Weights of a small transformer language model.
Size: 10 layers, width 320, 2 heads of 64, vocabulary 16384.
Architecture: rotary positions, untied embeddings, attention and MLP in parallel.
Training: a variant of Muon for these matrices, 650M tokens, 9919 steps.
MLP neurons of a small language model. Each row is named by its layer, matrix (up: input weights) and neuron, and shows model dimensions 16-111. Each number is 128 + 24 x the weight over its row's rms, rounded and kept within 0 to 255. Numbers have three digits each.
A block is one neuron, or neurons of one layer that tend to fire together. After each block is what it responds to, as a language model described it from the Wikipedia text at the highest values.

L2.up9:104122142116138109113093182124164129142153139123103103144150160120144149113169135125182085146098148113127078149141132140141154138115126114109139106111129119155100144106131146191096147133125115131118130131094143130128110121142106130129125152128116155126132105102134088141141096135142137123
L2.up10:142117119147150106119119163182142155136122143115102087087151142140108156076160128146152133127131066095104119091126127091132169119134141181095127109166102101180124143147130133120135115154124151141135169153136135150147144108138110134108165140121116124136101146139134081161133121117089137117
L2.up251:104139116158117113111121144101104138089101092111098121166116126144094141118130130173140090148140118202143124137081167101131152104095165116157128157134164160182116142110137126143177141124140124150147094117142143097093118153151131142164139169096132076132100141120139135140077118088147112146
L2.up306:120157134159143142099172142142123134051145118129114152171138161111075134140101099143130103122151133131131133144067128170099125147139116075141129191123167155127112155144142095141103157091135130129130171172141164109101132132137095123075118132116094158120140157104130110122073113098131141154
L2.up317:152144136092130134126109143130099104131122132116134127152138128094125160137142164108141151131140127093119144119122104124127128149117118127151156097125116103132108122143177106130115119146088160148146120159093137148108165130112088069094090134118060081150133072165136137122143209112159137135
L2.up363:147137109126140094043103169164119168140127117122114096129092092152148131155137097130126132098110123155136077080128127117148092082153113097156114144175122117136125116187153114105133097115135091146144090106086103083125116126125160120148099129115175165165138137096113123134091144143144157138
L2.up499:094129149085117098119095103120078133136137134100152125149111139117121159113149149115146143141146117149150137097082103082102163122118131144143133118157142110116117098137151093101114132133153124131130117113152106139106124161069121082139165130138123179126147153134112173154097115093140128150
L2.up537:142088152105111130107155147124120133090140119116126110172145137127129162109152128125142134087120120115124137121155141119125174134128086162137196134108103166175078119115132125137150125128153132103120143147100115148114099129131130162155152131176111094104127152170107130138143104147133104128
L2.up540:160134131115153125125163168124154105087138140108126122122135147113146120118145114131118121133187136176136174120123129111149154146133115098119102105146138185163071079156126100118149103107147133106095115147130121113175154169123140133101137108123134072117079121121151138139141096122137116086
L2.up666:125136097095087128099151164168153123110150123114123143143125135122176192061171119139121106114119156146119158111121116159112073123111145188126125125094144103166114133110123101119172130155177138181174098117117117161113147146095132093121141115112117127124131147129158154094136077135147135178
L2.up756:121107117065121163094125114132162133166137151136090109178161127114157185144120119132145111170088133127105080108137124067136121109116149122145179084147094121096097181123144164147108147123176162108142137143120106150126151171123099096129132147124133101133114130123116156143111073108124129167
L2.up785:132115130131101075123086129118108160116096096106126095132128144112105123130157129137138110109128139181122125144150125090117091119120146142162101095139143126133111138132105118097106121125127092160124147142146114175144137156082126171080156097178137156127150133118153151124123110100114114163
L2.up894:131136097095159158147138126122095166138119150167093126173077124117113147106150114177123125095139123143130134121131093106132144132088111119167139150121132109109145091129139109141140135134124110184139126135126110113134159155106135111067119140158181111157131133122141127141124122145096144146
L2.up942:138131110119132126105116159136107100070118100155119140095130120132104150122172109090141121130117119127177150152137104125124114170102125154138144133146171144129114134106156093160137113131139141118154134116140114087113133104087127070117123144144132149139129096130145138141111130129108151112
L2.up1139:149151137114172116145145140122120112110102187154093134155140147089088142145130130169133115133115162136107160124114146134130139179110107107158145167146129113135117120122091127138137103174154125102129152137157118185178148158162138116111109150168138108164144132127189134144126125081160135158
L2.up1197:137138093145121110097102145152113145143122102147134077200129127109134151086136138137134130134110133141133111131149165129138141162115122118139160157135139115140155132133140091133178144123118099147120119132138137140100167160119169170144135112166127102135143131139142112132125119095135113109
Responds to: Agent-marking by

L2.up268:101129119153097123141120087139104105063138145105100153132116152103194107137141137055112093149122096145118133161147136124111138110103120136147127141140083119141117134139116145156105098120137109156101118096143148165121106111103154143155135093083110124121127105105147145125113148128106116161
L2.up467:124120090119129117121104109140154101112138087147094105139088112153153080135130116152121136116173135171125090107161084167128132124125151153078147155117116170180122096102135106130107110183128182143129142184166144120143123148136141161184127098112096138136136140160152158092152145149166083103
L2.up471:129147116126154163095121135136116110101103168139102152150147175115150142142140142122154127123118160102147096116155081109145120136135115149105148128104139095110154117138114146123115129138107168125107130157134140121131105109117163134175068121137116114171115173113126080148156126119129085161
L2.up514:174120130125114099080137114065170104136087169133144114140135084096150094127139136162110101109104133127173164132159103091101088131129093161097113147124123165110098117126143144113085062119127115125187156154103124155151134077157134170099159166136103101185145114136167142121107148110141148167
L2.up531:126142118099108119139131127140125131102103104087101109165139115107135065119138151104115118108127101153149132134131127133131090128131124118138149150144061156162133160165110120159130119160140135098152157140152135117149114104161105130146125117130116172152116138121106104112145110163148102164
L2.up679:113148107105112187147129103135130123097135158097109160137113146113146131126110142181111075128102163135109105112108131094162098107124140093163134120114096116147114080121074143090116113124171109112141166162121160103129104165181119188144161138109160106144136163103112138121113099139149130136
L2.up695:143139125109130113159133147158120114101111153112153095164114110133145112129124106165092144102093114098114136132150153111154123115103161148135112149081168102153141138083125120147135165204147131105070175122110151110133146144113103159166111174148146137136151130093108151134128120113150115139
L2.up814:131143158182099114117092102118144099118093090086096096077082046131093129111115114148159113119143081113151152133127095133164122117079097147115139116128127150167164128111141143100119142106143124141116147131121134120140100131093141128169132115121095138098150151108106142152114118140126130131
L2.up985:123143100143103125120131123143145118112124082106119085170105142139120153154128150103127110177067140139117106124143130103145104090142118133139103100168172159129089091116132167137130138127146129095142117141086144106140123123193117167136104123103108126105161119119116133138129163112126149161
L2.up1017:124142131137148091110155121126115124104124122084131097137141152123131139176105135088068099167142093124156109109124085160088144099091088156127104172153135143103140140132148134149147125129151116165128139126136102114105163100102115082139095139115107108118197105106166147110118074153097140120
L2.up1030:128129160135112113155136125120124107092098148121138130122133158122177170152112165129143128125088139141161095109111103120140133089119096105134145171172106114139133121168116167112118132086116123125105154118087123151129097088126100130095121142124098118153133090101157091118138154108130114158
L2.up1088:102138097165145149144087148156103092122117093086117161116123142149162139104153083155123140096141161183106103129164125122129164155131107115106108088147146112138115105098091142106132121130133132123093162114159098183107090115117125103167134120111104145170139165096175113151140144108120069119
L2.up1133:169116153143153125110132130169095140111134140124123151144123133118160108084132125096087166176129102130141124111133132084115155117088127151133078113116136089134131155130153119140143132135087102167144124143124155147120127101117080157087127111107154143099068091137131168108124128134114124153
L2.up1155:112133116176128087080103149117125143076155090107115129105106127096149134086151087116120159120147121135161142096130156147100116139111114158133143115092131097136141110132134118143132135079141120107177131117097118207132113117159128187126109143111090125165166203130151117114195163161126123092
L2.up1247:124147139068168139134165132122151097138120113121133133145087088133129157083139100154076112102059151110164156134140109133151131085099098129103153103135147141138130151101105131118124128138147142146126143104144134108132088152159110107122115178111131113135138136143140153172159133131127153166
L2.up1252:149104113136138131091153157137116136082153130154135126158110158109104151153150100131126136130114142092132141098117078113149107141131109128156124139103108106130142085178110124118097156129094112071152117107087099124137122094141090176127127148089096129142110147139116118097152125091127161169
Responds to: Infobox field separators

L5.up508:113105128099105107125127132158124129080126146125169146167107139089161147130099097137126124157110166144136120090088135144127138124131143118126144125120127101147132189139160142121152167109146132117107129150121103132167167164170113108115143088112086186143151132119102141115175123117104083146
L5.up1071:108109111196089109098146087129139122146117112118127117151104180116107131116151138153112138104088124115127137096113125108106171116109149153134100131099171127129149154094168138150106150163172157134120156161106126077116153125156171134122080170138096153089087121148149119108091098116164122129
L5.up1109:105123158142132108135171141118153096139093151143154101126111099122118110137142125147131146160085148174123107132126119125129162098098127151141103085148075119146147187104099148101155139116168092133123138120156097120150127085152137110101172124158155119096152165116111140072143144124111110139
L5.up1236:116122116155113074137146161143164131078153155094142136158141118130148169135153155135125133121121123118173094129113123140112131089121137128115158130153115127137134146120128144140131164148173124126158110118081113137176105164128133146112097162133116151151155139080114138202136082089178136160
Responds to: Just before numeric values

L5.up34:146157129115148157070157129122142143133122141102092106173106124099141106138112120095129074099154076139137114114125082100120095103172131176119097104102136100142114128155114134132148138122118120115147158137167107116169091175141142139153145136153083127178132127089138149119171114125110121105
L5.up311:133129129117076133106159148141149131134139132095105111143085142138117111089126109123120122109123086126128134100177153149110163155153125116091103137135145141142070149148138121104099133127136118118104122132136151099129157108106114114149126121135126114175154136052161079112155113153149138087
L5.up465:143154142125133125099083112146103163126078113131108138109101089098083156081120103160116109115093143190140102126118073143071125128155134128123148149178132122129111124141123105133128094123117132122136122143154115118159126147097173122150125137140131127158163101144142153144154123120101148115
L5.up1057:154122166157132141114127144127092133151094155147131151103118091138129125121154076116122113090141131124117111134128122113148144156113099075099107095147112124074136151141114087114125107129142129117127146158122162123160145145135132126101136082108099127169139131095157124155119171105129145157
Responds to: Verbs/prepositions expecting object

L3.up14:129124106183105119109146156148131133106096136071115142089119100110111147091067111168117153123108150140142127142109182154117155124141133146147130150101096133072093171128065125143153101104148161140146158102106157130132169105109102091092105105153102122136110097159106153137100106136102100107
Responds to: Connectors after names

L3.up1189:147097116090123114130180173103101104136114093123124138103090078154155132100151127119092126165132108116133127163101117153112198089133134121102095136161148161173155118119133144138159112105148126148132156124150105147147133149099159111111139106120108127138124124152131117149149102110120137123
Responds to: Infobox field values